MLP neurons of a small language model. Each row is named by its layer, matrix (up: input weights) and neuron, and shows model dimensions 144-239. Each number is 128 + 32 x the weight over its row's rms, rounded and kept within 0 to 255.
A block is one neuron, or neurons of one layer that tend to fire together. After each block is what it responds to, as a language model described it from the Wikipedia text at the highest values.

L5.up23 [194 154 137  87 134 116 115 160 101 132 136 124  83  90 145 124 148 156  71 135 124 123 103  82 110 173 155 129  86 109 125 101 130 163 197 160 159 123 155 141  56 114 198 131 123 121 154 102 168 177 106 145  52  99 135 155 150 180 108 124 157 133  94 156 103 131 127 125 105  99 127 162 124  78 144 101 133 158  73 124 118  61 141 125 111  95 107 129 121 123 133 135 114 166  82 157]
L5.up121 [122 147  92 140  91 147 175  87 149  60 118 108 123 101 179 158 125 149 128 156 123 127 117 111 136  62 175 208 138 135 128 131 131 143  34 173 108 161  63 128 126 127 176 126  93 121 167 137 131 161 172 117 104 100 125 121 143 124 157 120 163 135 143 103 170  54  83 144 140 155 109 119  81 137 132  53  94 135 115 133 132 179 100 149 177 109 153 145 178  54  74 149 129 151 103  77]
L5.up180 [128 124 154 165 167 146 139  91 157 115 140 119  95 150 126 158 103 106  93  96 174  79 170 158 124  86 141 171 173 158 106  78  86 162 119 118 122 165 118 158  76 114 130 138 141 169 149 101 164 168 137 137 167  80  94 176 184 126 111 153 152 116 117  82 136 126 136 106  98  97  31 118  98 127 164 126  67 119 125 174 237  52 132 154 146 120 121  97 205 139 143 156 103 146  56 106]
L5.up302 [113 118 104 142 151  81 150 153 113  72 170  58  85  71 151 117 120 165 105 124 180 124 101 143 159 143 203 112  57  70 173 137 108 183 126  85 136 111 147 169 179 187 132 107 156 100 145  94 103 110  72 142 120 113 132 126 109 202 118 135 108 115 142 129  93 105 107  98 140  40 143 170 110 144 124  82 168 117 129  97 164 141 114 104 134 123 124 169 101 150 160 156 132 192 186 110]
L5.up813 [ 57 147 104 118 174 121 100 146 110 134 128  95  96 114  61 163 108  94  91 127 122 195 101 128  84 140 154 198 151 105 140  92 128  90  80  99 129 171  88 125  96 143 118  84  95 140 146 156 178 110 152 126 106  95  94 108 155 103 153 151 124 145 167 133 110  42 129  79  81 113 103  97 128 127 136 136 144 126 140 179 103 105 109 175 167  47 115 118 115 119 129  73 142 213  96 142]
L5.up860 [123 149 101  38 152 157 147 145 125 110 174  55 134 132 182 157 107 120 125 139 143 165  84  97 134 139 142 192  97 108 118 141  91 134 117 127  97 147 157 161 128 169 148 150 144 124 169 167  72 106 154 114 141 114 144 151 118 100 202 128 123 165 133 124 106  78 139 124 146  90  75 122 162  84 172 157 167 175 104 125 116  69 115 178 135  99 125 121  96 141 158 169 137 154 124 149]
L5.up904 [135 130 139 148 134 126 112 176 138 130 106 102 111  96 132 118  85 112 170 164  85 142  97 139  60 148 212 177  88  99 123 101 159 138 156 126 147 134 139 165  59 135 116 128 157  64 149 177 162 100 112 126 150 120 115 125  82 134 181 160  99 104 120 182  88 163 109 133  90 150 113 162 139 107 169 140 140 128  93  91 153 123 137 178 112 134 117 131  65  85 169 109  69 163 162 127]
L5.up1131 [111 147 108  95 141 151 135 145 136 140 136 165 137 130 184 110  72  89 135 136 149 161 131 110 139 163 182 189  88 107 130 115 159 111 123 159 152 153 126 159 139  98 177 118 123 126 137 102 150 102 148 124 143 116 116 113 154 163 172 130 144 139 125 135 160  87 141 129 110  94 142 148 110 121 146 113 125 137 129  62 134 137 112 180 128 153  55 118 195 126 161 164  25 152 138 195]
Description: National/United name starts

L5.up22 [104 130 155 127 124 121 109 125 158 144 155 119 105 118  96  92 126 132 160 106 132 124 114 180 128 141 141 160 161  86 193 117 113 101 200 206 100 116 202 180 136 181 176 187 132 137 111 134 102 157 121 135 107 110 151 108  95  92 124  96 128 158 134 113 137 166 153 179 164  97 107  89 207 107 195 113 133 115 111 147 131  71 103  90 108 158 181 132 149  89 122 107 151 145 125 147]
L5.up148 [137 124 145 192 146 159 153 149 163 162 127 111 118 130 185 140 138 175 151 108  66 150 106 125 129 117 128 102 110 106 101 120 124 130 188 134  69 155 120 183 117 161 166 112 141  38 120 172 161 161 121 129 169 104  90 174 119 131 120 118 141 113 122 103 152 124 109 105 161 138 107 120 135 130 144 101 138  95  43 163 171 103 133 115 142 171  93 140 153 114 176 170 170 182 149 132]
L5.up413 [102 159 131 177 111  82 171 125 121 163 140 126 147 126 112 109 118 122 146 139  96 171 140 142 160 137 162 138 130  81 121  74 143 122 167 178 153 137  99 133 125 133 122 164 146 102 119 113 104 125 180 107 184 136  69 106 148  53 124  83 144 184 165 120  75 167 108 172 161 114 112 121 145  65 191 115 130 132  82 121 158 140  88 119 158  82 151 109 171  96 151 152 138 179  98 103]
L5.up432 [112 168 108 148 129  81 137 116 119 199 147 115 141 135 137 121 105 104 134 143 151 125 154 140  78  77 141 132 145 122 100 141  77  99 145 119 120 154 153 101 123 114 157 191 139 107 121 149  92 147  93 177 116 108 123 156 173 114 190  67 126 152 153 131 134 108  94 103 200 122 132 102 127 163  95 114 157 167 117 154 137 117  33 155 110 166 105 145 164 114 135 138 141 115  88 165]
L5.up658 [130 156 131 107 102  76 106  79 118 116 149 134  93 132 104 145 123 129 112 114 178  67 122 108  85 200 180 114 127  98 138 147  83 131 159 120 158 138 142 175 155 124 154 147 127 116 128 107 121  82 140 168 174  98  99 119 198  90 123 119 132 175 138 127 153 151 127  98 108 130 102  72 134 166 158 121 137 126 132 111 134 132 141 169 151 128 142 113 165  91 152 100 134 160 139 136]
L5.up1225 [138 168 160 102 120 124 164  72 145 137 123 122 109 122 182 103 140 100  91 115 133 115 114 159 125 156 102 115 167  69 107  45 107 105 153 173 130 119 132 173 139 124 133 177  96 118 139  81 144 110  97 145 188 123 104 120 104 175 103 107 142 179 143 128 165 158 140 136 125 114 105 126 155 151 192 100  63 151  79 150  94 135 124 164 118  77  81 128 114 177 151  98 146 161 149 149]
L5.up1238 [ 98 141 142 172 113 156 129 129 125 156 148 151 103 143 127 113  89 133  84  89 185 162 167 121 116  41 108 122 160 101 130 115 107 133 187  97 107  66 125 143  82 155 144 168 173 114 113 134 153 159  61 178 171 103  72 161 120 109 175  79  59 183 103 141 142 147 148 132 136  61 129 159 165 139 145 131 113 121 122 153 141 126  87 149 121  57 126 118 150 150 143  77 145 137 123 102]
L5.up1421 [157 130 160 114 129  44 170 146 104 150 186 128  99  77 121 139 142 140 122  79 133 174 126 158 140 131 156 112 108 115 144 105 148 116 168 143 109 105 160 124 152 127 169 219 133  79 148 135 152 115  68 138 120 100  59 114 135 121  92 122  98 125 131  71 141 117 141 153 145  89 115 111 125 144 110 103 163 101  87 117 169 124  43 138 154  79 137 104 205 143 149 136  89 148 134 143]
Description: Range dash after numbers

L5.up210 [176 121 169 144 137 143 182 161  62 132  89 105 125  96 190 106 191 146 161 121  84 117 103 103 153  84 176 165 161 112 123  67 158 203  80 132  86 118 114 117 108 112 159 107  67 137 137 102 174 189  79 129 131 115  87 166  38 151  87 170 134 133 147 124  62 109 117 102 119 143 111 129 103 151  89 158 139  73 106 107 163 113 111  79 106  90 132 114 120  39 150 134 174 152 123 105]
L5.up278 [149 151 124 138 123 159 148 185 136  79 150 155 115  75 158 129 139 149 116 124 142 165 101  97  87 123 176 116 161 129 127 103 159 126 112 115 133  64 128 159 115 132  85 209 146 112 139 106 116 156 130 157 141 105 107 158  74 117 125  63 121 150 155 100  78 133 137 105 156 144  91 126 100  66 104 115  96 127 112  65 145  85 109 150 135 111 116 149 125  90 111 117  93 135 158 124]
L5.up296 [121 124 177  92  53 124 110 115 136 135 132 105 175 171 152 147 211 129 116 125  96  93 162 114 135  54 186 185 112 133  90  73 177 123 113 179 125 146 139  93 127 150 101  96  94  70 117 106 138 146  74 162 129  95  95 151 140 152 103 148 147 176 109  84  92 193 123 159 185  87 117 103 125  87 148 146 150  81 124  73 129  87  64 158 111 103 132 145 130  92 126 140 169 131 168 129]
L5.up708 [163 107 119 156 152 106 147 126  75 157 148 158 140 107 132 118 183 156 110 135 109 115  95  26  78 120 158 141 113 129 102  98 141 183 123 189 154 126  80 149 114 128 116 100 120 122 111 103 156 184 117 142 103 140  86 195 117 228 112 165 132  95 143 122  66 125 124 108 127 131 137 164 151  83 142 140 171 101 109  69 144  93 172 141 115 129 103 146  66  44 132 170 196 167 129 150]
L5.up867 [138 156 117  76 127 116 131 163  89  67 169 118 146 120 168 137  87  74  99  92 138 167 120 138 101 120 168 180 116 186  99  84 162 162  89 191 193 115 143 142 119 180 103  97 136 122 147  83 116 138  87 159 131 102 114 170  87 164 140  91  87 144  71  87 166 110 132 106 117 142 137 112 109 126 134 147 171 115 118 158 110  78 110 173 149 124 139 122 200 119 123 127 148 133 182 120]
L5.up883 [182 182 111 157 104 133 151 174 117  82 132  99 176 115 101 135 179 147 107 126 156 143 153 125 130 115 169 138 112 146 123 149 125 173 144 138 133 126 108 122 166 139 165 178 138 127 136 101 145 116 146 141 172 119 100 228  59 199  94  81  44 141 164 117  61 153 105 142 101 171  67 122 122  87 152 146 127 162  98 105 168 128 110 183 128  72 163 134 137  88 159 117 143 105 186 108]
L5.up1126 [183 102 141 172 163 139 130 165 135 109 159 163 149 162 189 125 157 152 181 126 103 114 169  99 109 109 151 140 169 104  79  27 134 161 118 161 132 123 144  66 102 165  80 116  63 121 135 107  76 171  96 138  94 104 161 124  83 115 115 137 168 118 102 117  90 110  91 107 198 138 129 153 140  22 139 158 153 121 137 144 139  49 120 136 112 144 171 138  96 110 154 141  90  93  90 126]
L5.up1160 [130 177 119 153 104  77 160 132 108 109 158 176  84 165 156 125 198 145  62  95 166 146 145 118 127 137 144 168 165 159 175 107 182 184 167 182 155  68 101 102 103 147 108 124 112  99 121 130  41  83  73 181 122 141  87  87 118 139 104  71 135 150 100 152  89 152 129 135 154 162 162 139 126 104 151 134 164 145 106  95 165 124  96 121 128 125 134 105 173  89 128 167  92 128 187 106]
Description: Word after a comma

L10.up1306 [129 153 115 128 102  38  85 109  82 154 124 155 117 170 145  99 154 101  66 100 145 147 100 141 165  55 179 145 138 113 142 106 108 183 156 153 139 108 104 141  88 152 121 127  95 106 143 157 169 132  89 201  63 116  80 105 126 157 125 142 117 137 159 125 133  97 126 111 209 170 174 125 143 151 147 107  86  62  96 125 158 126 126 132 125 140 135  81 138 131 150 150 152 145 123 111]
Description: Clause links and word fragments

L11.up41 [126 111  64 138 165 133 144 145 106 145 118  84 129 159 114 144 119 165 100  85 146 126  75 136  86  86 107 130 129  75 134  84 152  99 112 103 122 151 155 123  71 128 127 148 140  79 115 124  59 126  86  92 177 109 140 174 114 139 160 143 181  97 162 175 139 162 110 115 132  96 106 177 116  96 113  67 115 138 138 195 125 151 113 161 181 101 105 131  67 121 153 177 198 130 139 103]
L11.up152 [ 91 127  78  74 115 127  99 161 134 110 162 147  53 169 114 132 101 118  34 138  99 180  76  88 145 114 170 143 128 118 163  66  77  56 163 156 123 144 169 165 170 140 158 114 118 155 132 154  91 157 145 116 125 123 208 129  97 153 170 138 207 153 141 212 152  84 104  96 183 126 149 146 109  86 157 107 111 114 114 136 141  92 148 111 124  71 153 101 125 164 135 141 129 114 104 194]
L11.up263 [145 152  87  97 156 140 109 168 188 143 119 107  82 146 131 149 151 145  80 101 145 129 104  62 134 139 147 164  77 109 152 178 128 120 110 158 147  85 116 142 103 190 133  92 146 131 148 119 159 103 102 136 130 104 167 133 131 117 168 175  80 138 189 169 166 141 167  85 109 126 143  97 139 102 189 110  90 101 143 159 186 172 133 154 135 106 124  86 147 137 137 126 150 140 105  42]
L11.up300 [ 81 145 111  97  95  82 119  94 112  95 144 129 184 149 121 152 136  91 116  95  88 148 101 184  80  32 157 152 138  31 133 135 114 117 139 122 128 153 110 138 127 153 109 120 102  82 134 119 136 133  81 133 151 136 124 139  99 145 152  95 144 112 122  91  91 117 114 127 134 100  98 131 172 107 119 106 153 130 133  89 162 119  74 144 117 124 134  95 162  67 109 107 164 144 134 146]
L11.up332 [111  98 133 151 169 119 150 129 155 199  98 105  88 159 131 127 102 137 110 109 155  86 122  62 132 133 131 161 136  87 132 102  89 112 172 131 114 131 130 136 163 190 163 111  98 190 105 150 113  98 148 206 130 107 101 125 124 128 121 159 145 134 122 195  75  79  98 133 120  73 106 108 125  66 185 128 138 146  76 121 105 107 139 126 132  65 129  69 109  84 159 139 103 123 125 186]
L11.up454 [100 145 203 159 134  98 173 174  93 148 188 111  84 126  88 128 138 125 152 114 171 152  95 170 105 117 162 128 115  55 163  88 119 109  92 101 135 142 126 181  73 199 136 129 113  72 152 146 160 184  97 106 171  89  98 105 154 139 159 113 134 120 131 152  57 113 154 122 132 105 127 103 127 133 104 120  86 131 149 138 114 120 122 107 160  92 134 130  92 121 138 178 192 155 137 107]
L11.up1290 [ 96  79 159 156 168 146 123 187  87 182 152 116 115 142 164 114 143 131 154 114  98 170  66  57 111 157 199 166 158 127 185 124 114 106 133  92 159  96 132 182  78 165  91 151 124  91 116 115 103 156  85 130 101  92 148 120 149 169 125 224 145 136 134 138  89 134 125  90 130 131 103 112 108 143 141 155  89 148  93 154 104 156  97 106 152 126 161 123  95  79 185 100 152 182 103 145]
L11.up1483 [ 66 120 121  98 208 119 104 156  97 186 110 147  96 156 216  87 131  67 110 165 141 131 101 137  90 115 195 138 105  97 127 115 160 126 114 175 131 135 152 113 100 145 120 164  67 100 128 163 164  94  83 113 141 125  96 103  76 118 188 192 108 135 146 100 131 135  63 152  96 118 130  74 150 121 156 176  71 116 112 125 135  87  79 130 151 152 148 131 137 115 191 179 114 113  89 137]
Description: Before dates and headings

L10.up796 [120 133 132  97 174 114 153 143 151 131 153  94 141 125 134  96 108  87 101 162 184 139  77 130 148 128 135 129 163  48  92 156 106 151 182  96  97 130 122 177 124 150 164 165 163 128 147 104 208 123 158  97 166 102 102 120 190  92 129 142  76 135 118  72 198 167 158 150  61 144 106 117 121 131 148 169  95 116  98 139 143 166 207 141 146 158 159 113 108 125 198 168 146 176 119 105]
Description: Digits and place-name pieces

L5.up54 [151 127 116  88 118 114 134 130  96  95 177 133 125  77 171  92 114 136 103 109 112 193 157 130 161 103 137 163  85 104 131 148 116 150 147 116 149  89 141 149 160 115 111 119 155 172 127 160 159 136 149 103 139  89  98 120 182 206 129 186 151 178 148  62 152 106 139 133 128  93 122  91 160  99 116 152  87 152  48 195 145 105 133  95 136 157 162 145  89 116 199 160 179 109 156 123]
L5.up74 [142 128 139 165 150 112 112 108 162 111 119  85  82 124 100 122 160 156  51 150   8 158 109 127 124 173  89 137 108 126 155  74 158 121  68 121 119 161 108  96 140 178 101  84 174 153 119 115  97 125 116 102 170 119  67 189 100  85 102 176 144 162 121 121 107 133 128 141 141 140  78  88 167 105 110 114  86 171 106 156 157 133  95 183 114 121 183 126 115 168 129 104 108 125 161 116]
L5.up176 [118 159  73 122 105  68 100 176 140 131 150 131 130  75 156 143 188 200 138 124 130 163 150 125 109  75 180 181 177 116 117  50  81 150 108 182 124 105 158 151 150 130  67 118 116 101 141 117  94 149 114  75 183 119 109  83  31 163 144 111 141  93 111 131 132 161 121 104 118 130  77 111 160 150 122 109 149 114 125 149 129 149 148 159 127 101 154 142 109 121 151 144 150 144 130 107]
L5.up251 [116 148  97 109 106 129 125 127 100 140 172 105 110 101 136 137 163 162 108 137 126 121 148 112  83  98 157 139 169  80 130 103  58 118 104 152 152  61 178 134 143 189 146 138 140 124 155 115 154 116 127 125 147 110 104 135 119 140 112 129 121  95 129 123 117 160 110 130 140  85  83 113 151 129 130 129 135  89 125 154  75 126 141 168 152 166 137 136 104 122 167  95 121 147 166  70]
L5.up418 [ 92 140  70 133 122 102 161  83 102 106 185 114 117  90 162 157  99 136 124 156 129 155 183 132  98 116 150 120 151  96 137 125  85 121  59 120 124  77 151  80 148 149 154  95  96  75 161  86  88 117 138 164 152 109 136 133  68 142 110 140 106 135 166 138  98 129 141 153 134 122 101  87 144 105 135 123 105  80 102 163 127 136  89 149 158 111 141 108 123 129 158  97 167 139 172  81]
L5.up503 [129 117 156 176  87 107  95 162  91 127 199  96  83 109  83 102 171 131 112 120  63 121 130  99 111 125 116 156  96  87 175 162 138 182 104 136 140 127 134 144  95 213 128 105 189  74 110 122 138  89 133 127 155 118  69 129  98 125 134 122 108 125 125 108 139 120 152 138 200 162  42 110 144 120 150  99 122 120  98 198 111  99 109 133 140 130 147 137 109 158 195  85 174 174 203  52]
L5.up614 [ 93 131 102 129  79  92 159 167 141  86 166  93 145 140 161  88 108  96 130 102  70 221 144 159 112 151 127 156 182 107 145 144 177 115 155 125 147 189 140 143 163  75 163  92 143 110 147 114 119 134 123 114 105 116 140 128 101 188 100 108 103 184 132 115 102 153 120 121 110 100  99 107 136 190 133 142 143 142  48 139 143  84 140 125 153  71 123 108 151 136 142 171 137 131 192 104]
L5.up1188 [131  99 137 126 178 153 127 148 128 111 171 110 109 131  75 105 104 108 155 155 163 114 158  65 120 132 114 139 111 130 160 100  88 117  45 132 134 143 183 196 103 106  94 101 124 116 135 144  85  69 101 114 147 110 148 125 143 120 175 188 113 154 225  90 130  63 105 146 141 146 179  96 114 144 161 104 136  66 105 131 127 113  70 198 137 151 186 151 115 193 198 133 168 197 172  80]
Description: Century digit in years

L11.up18 [116 162  85 119  78 128 161 150 139 101 176 148  76 125 107 143  85 123  88 127 128 134 188 151 180 100 122 178 129 123 166  98 115 114 111 208 142  78  95 144 120 131 142 128 132  97 178 185 111 107  33 146 137 118 105  82 143 113 117  67 115  76 130 128  77 134 131 131 108 151 140  92  91 157 140  98 122 101 151 136 150 138 150 111 122 190 172  79 157  65 119 134  80 101 174 113]
L11.up771 [125 153 126 146 122 110 149 141 116 118 184 141  95 107 141 108  84 132 135 132 110 181 137  99 131 132 118 121  94 102 159  93 156 155 143 163 168 119 161 128 115 158 129 156  98  89 163 108 139 133 118  84 118 130 143 136 109  81 178 134 141 138 168  71 134 142 140 184 111 197 150 128 117 151 164 123 105 127 123 105 169 152 101 118 132 130 106  75 159 109 106 149 133 123 116 124]
L11.up914 [128 156  72 176 143  94 163 168 109 112 145 139  98 129 166 144 130  90  77 102 117 175 130 138 116  88 126 136 129  91 140 105  64 152 122 143 133 116 162 113 138 104  97 128 122 112 184 115 177 142 110 124 153 123 103 122 143 165 125 140 140 147 118 148 115 116 122 120 117 121 102  75 171 138 165 167 120  57 131  90 154 114 137  89 108  66 157 106 140 108 209 129 119 140 186 178]
L11.up1103 [ 95 151 110 125 103 128 161 173  88 133 124 123 137 108 138 152 136  83 137  69  87 146 122 139 149  66 136 124  89 103 117 131  76 154 132 160 178 151 123 129 136 141 153 203 158 127 109 159  81 123 133  95 177 119  96 135 149 121 165 129 168 154 170 170 138  76 101 111 100 120 138 128 107 149 109 146 115 119 137 170 129 117  79 118 128 124 144  87 109  95 140 208  85 122 148 137]
L11.up1244 [109 201  85 109 100  91 126 183 116 177 138 106 121 157 121 119 125 111 138 138 115 219 184 158  59 122 131 114 174 108 116  88 127 236 106 161 197  95 115 141 122 151 192 182 108 148 139 162  85 102  80 162 106 128  92 115  97 132 138  60 195  94 153 144  92 142 120 137 147 108 148 149 117 200 127  61 118  99 156 174 163 113 100  95 134 179 169  69 148 109 116 241 137  93 178  72]
L11.up1372 [195 156 112 187  92  67 125 142  76  97 156 103  80 143 122  94 108 154  93 137 109 145 157 103 132  81 133 167  88 170 150  62 133 165  94 202 161 121 142  97 129  99  98 101 131 113 208 154 111 191 101 147 144 146 117 127 164  88 141 157 166 120 141  90 131  85 132 104 150  39  81 119 159 125 151 146 153  72 125 122 146 179  79 111 102  65 100 124 136 107  84 160  95 111 105 171]
L11.up1398 [103 122 124 130 116  81 150 120 158 111 119 152 116 126 102  75 105  93 141 172 128 123 161 116  87  67 147 164  87 149 166 116 118 156 104 164 127 175 164 158  99 164 125 232 113 100 176 142 102 142  83 109  78 125  87 119 111 122 134 117 108 121 124 140  82 112 133 128  88 110 103 184 131 129 175 134  82 121 173 137 119 131  96 192 134 109 181 119 119 105 166 139 147 106 138 118]
L11.up1438 [ 69 182 100  96 124 107 143 167 117 139 115 173 110 126 106 160 105  59 103  70 168 178 139 144 171  57 146  98  80 104 152 104 118 140  87 155 135 130 159 103 154 122 161 171 136  85 217 116 139 122  86  86 131  99 168 136  85 139 128 108 171 137 109 183 111 138 104  79  93 106 159  81 124 133 148 128 136 145 146 163 126 115 139 136  97 117 132 117 108 133  93 103 157 121 189 195]
Description: Clause-ending comma continuation

L10.up342 [ 88 130 105  91 134 180 178 157 110 104 121 116 121 159  93 145 131 179 105 130 117 104 120 124 102 153 160 114 164 143 180 117  71  97 137 138 110 110 143 145 111 164  99 108  88 107 127 101 154 156 109 122 143 107 119  53 106 119 136 116 106 141 118 167 120 136  93 112 176 209  97  75 171 100 155 147 126  91 111 152 115 165 140 121 145 113 118 122 119 134 136  97 108 152 123 100]
Description: Year-initial digit "1"

L11.up130 [ 99 196 113  56 160 163 136  93 130 122 137 103 135 127 141 144 143 163 121 137 126 183 144 144 121 140 158 140 134 148 131 169  71 118 161 159 192 148 105 148 137 127  85 118 121 144  91 131  34 122 103 136 103 100 213 136 112 129 150 148  96  54 116 127 136 188 124 112 123  79 121 123  85  68 149  99 181 100 142 100 163 118 103 161 132 144 199 119 124 110  79 114 110 123 149 152]
L11.up153 [155 152  78 138 195  68 121 140 168 111 172 106 147  97 109 117  89  71 131 144 142 159 138 113 133 126 166  96 102  47 216 139  67 106 187 145 113 136 135 151 128 210 107 133 111 160 128  85 113  84 188 167  79  56 109  73 146 169 171 171 188 127 104 141 101 141 158  96  94  77  64 142 138  56 152 106 113 161  91 130  72 103 106 138 116 134 119 129 107 115 110 159 168 132 136 162]
L11.up182 [123 133  96  98  93 109 113  95 173 153 126 102 150 152 102  85  86  95 116 160  91 175  81 118 167 159 118 164  91 129 169  85  91  88 208 145 112 138 127 175 141 128 165 140 152 144 123  90 106 158 123 125 104 115 111 103 177 170 139 148  78 157 118 114 110 158 164 164 114  82 124 118 186  89 203 134 107 145  72 194 108  96  78 126 151 105 110  97  62 149 130 145 167 157 171 109]
L11.up267 [101 144 157 155 158 129 116 191  99  52 155 116 167 158 151 156 143 131  90 128 169 141 153  73 228 135  88  56 117  71 103 123 122 164 145 121  91 154 149 159 145 117 123  90  74  84 155 123  99 186 136 104 128  96 151 143 136 111 138 191 151 100 110 110  69 117 105 125 156 128 148 148 141 128 119  84 159  88 169 199 157 140  93 105 163 158 105 181 103 117 162 176  95 134 129 113]
L11.up466 [132 128 116  83 173 122  99 107 174 127 173  91 115 120 172 127 104 171 127 170  72 143 101 106 159 164 111 219 103  83 122 135  95 164 172 185 130 112 130 145 145 178 107 131 111 171 106 121  87 190 107 161 148 104 136  68  90 115  88 170 132 126 158 153 195 173 141  97  90  96 135 116 130 100  85 132 147 138 111 156 157 121 130 127 120 158 141 163 116 168 125 137  85 100 155 106]
L11.up489 [138  99  80 113  99  65 170 160 108 120 157 130 114 116 144 134 136 112 103 111 155 154 145 133 180  73 141 138  52 114 129 117 170 164 114 158 154 126 177  54 124 120  80 152  95  54 147 123 107 152  78  94 184 110 159 174 116 147 165 114 115 139 158 152 111 184 115 160 131 127  87 108 193  74 166 110 118 143 124 155 155 139 101 101 167 111 157 116 139 132 125 198  56 123 172 134]
L11.up1217 [ 96 159  81  54 105 123 225 177 130 133 159 120 154  97 112  95 114 128  52  80 135 129  95  91 138 154 153 134 149  50 170 156  66 153 160 134 121 163 159 192 118 137 138 139 116 134 125 135 105 149  88 136 108 105 111 130 149 134 162 121  93 125 124 114 157 112 120  91 149  97 176 101 141 167 139 144 160 140 102 127 129 145 153 150 108 149 142 142 125  85  79 103  82 140 154 157]
L11.up1324 [131 128 131 123 138 141  98  96 113 183 144  82  98 135 145 103 113 152  90 139  97 170  94 126 104  63 149 125  91 110 137 109  81 122 118 173 147  98 119 160 166 179 125 113 101  97 193 189  94 132 131 137 123 121 128  95 120 102 127 119 149 175  95 136 131  79 122 123 149 169  67  81 154 181 149 107 197  96  62  96  63  84  92 153 116 124 137 125 142 155 117 177 115 135 155 141]
Description: Digits inside years

L10.up200 [147 132 129 113 178  77 103 161 114 130 216 136 111  96 148 148  76 129 125  93 140 164 141 156  96  76 106 125 131  75 123  87 124 162 140 144 108 142 169 181 112 156 153 130 105 172 174 141 100 151 135 103 117 107 132 151  90 125 145 102 139 133 149 135 125 144 178 164  64 144 108 101 141 139 201 135 121 157  77 222 103  95  88 165 128 128 140 140 177 141 170 165  74 188 109 108]
Description: Numeric separators

L11.up112 [ 72 149  93 197 116 130 175 195 116 111 158  59 141 104  66 137 122 122 117 136 116 163  96 109  73 145 136 109 106 109 108  38 145  79 170 114 137  47 149 188 151 105 127 119 169 175 159 159  79 133 101 204 162 121 151 134 121 115 153 108 134 103 102  37 126  80  97  98 128  70  87 126 146 151  91 159 128 147  93  77 151 111 194 131 132 139 115 150 105 113 147 156 125 130 137 141]
L11.up135 [194 153  85 131  99 181 182 121 137 174 132  81 113 150 126  69 137 127 155 171 149 114 197 139 124 117 129 144  71  96 133 100  95 108 151 139 154 106 137 176  88 100 213 148  89  78 197  70 120 149 107 116 177 110 150  78  79  81 201  97 115  98 141 128 102 134  89 117 143  74  60 117 102 116 140  72 151 113 149 155 146 161 156 119 159 118 149 153 109 104 123 133 121 125 157 136]
L11.up335 [154 151  61 159  95 156 122 181  69 147 105  50  84 139 121 120 119  85 101 180 205 168  99  81 167 115 153 146 159 110 174 111 141 119 110 143 170 100 165 150 123 153 117 143  51 151 105 127 140 101 124 149 126  94 117 164  94 141 142 114 179 145 123 109 126  81 126 137  97 130 128 138 132 135 143 121 134 114 135 137 139 160 174 168 143 155 130  70 101 130 160 109  46 151 141 127]
L11.up496 [ 97 139 128 138 193 180 108 153 108  94  94  97 127 163 106 111  82 139 129 157 141 138 109 110  57 130 123 122 146 133 120 161  90 152 195 133 129  57 135 173 121 163 123 130 179 169 117 132 184 132 107  74 153 124 145 105 132  86 163 120 117 129 110 168 140 122 133  97  99 136  56 119  67 130 120 121 194 132 124 169 132  51 135 103 179  75  77 114  80 144 149  94 129 129 169  57]
L11.up639 [118 158  58 108 119 163 166 176 138 146 119 142  53  97 100 135  80 120 111 156 182 174 107  86 102 147 155 156  90 130 123 155 122  87 137 125 108 139 168 157 140 137 116 178  86 222 109 156 157 158 139 140 154 116  90 141 138 195 139  84 156 223 145 190 138  95  96  99  94  62 180 120  93 135 198 111  89 137 103 106 142 132 150 108 146  85  93  85 120 139 140 176 127 127 175  44]
L11.up926 [ 99 103 128 124 144 143 162 138 193 121 146 112 117 176 183 146  98 115 168 119 129 141  87 116 153 145 129  88 116 143 159  99 114 137 156 137 100  97 117 165  81 114  70 159 134 142 154 162  86 187 125  90 144  93 125  91 141  81 161 156 134 162 178  87 134 134  82  96 160 148 113 157 172 152 160  84 133 143 122 136 121 136 136 126 107 180 124 144 173  82 148 199 120  93 137  64]
L11.up1163 [131 124  98 144 161 123 134 102 132  90 102 123 122  82  31 159 137 122  75 111 118 134 100  52 156  50 169  65 114 114 128  76 171 138 129 133 226  75 144 138 145 154 167 141  76 122 150 105  99 128 134  98 138 109 119 153 121 157 144 169 148 124 131  98 133  83  96 108 152  90  51 115 151 106 117 160  74 156  95 113  77 170 138 108 158  58 144 114 196 151 148 145 127 141  94 163]
L11.up1272 [116 129 106  82  78 142 179 164 125  96 127 108 134 171 142  87 113 110 104 165 156 122 122 149 155 153 135 118 133 144 137  80 148  99 199 165 110 111 135 223 157 118 163 155 127 161 163 177 142 147  97 112  74 109 126 100 173 155 152 160  93 143 151 177 193 124  77  88 133  86 128 139 138 106 123  91  94  91  93  83 141 157 146 168 123 105 105 106 113 140 151 163 158 154 151 100]
Description: Place names and word-pieces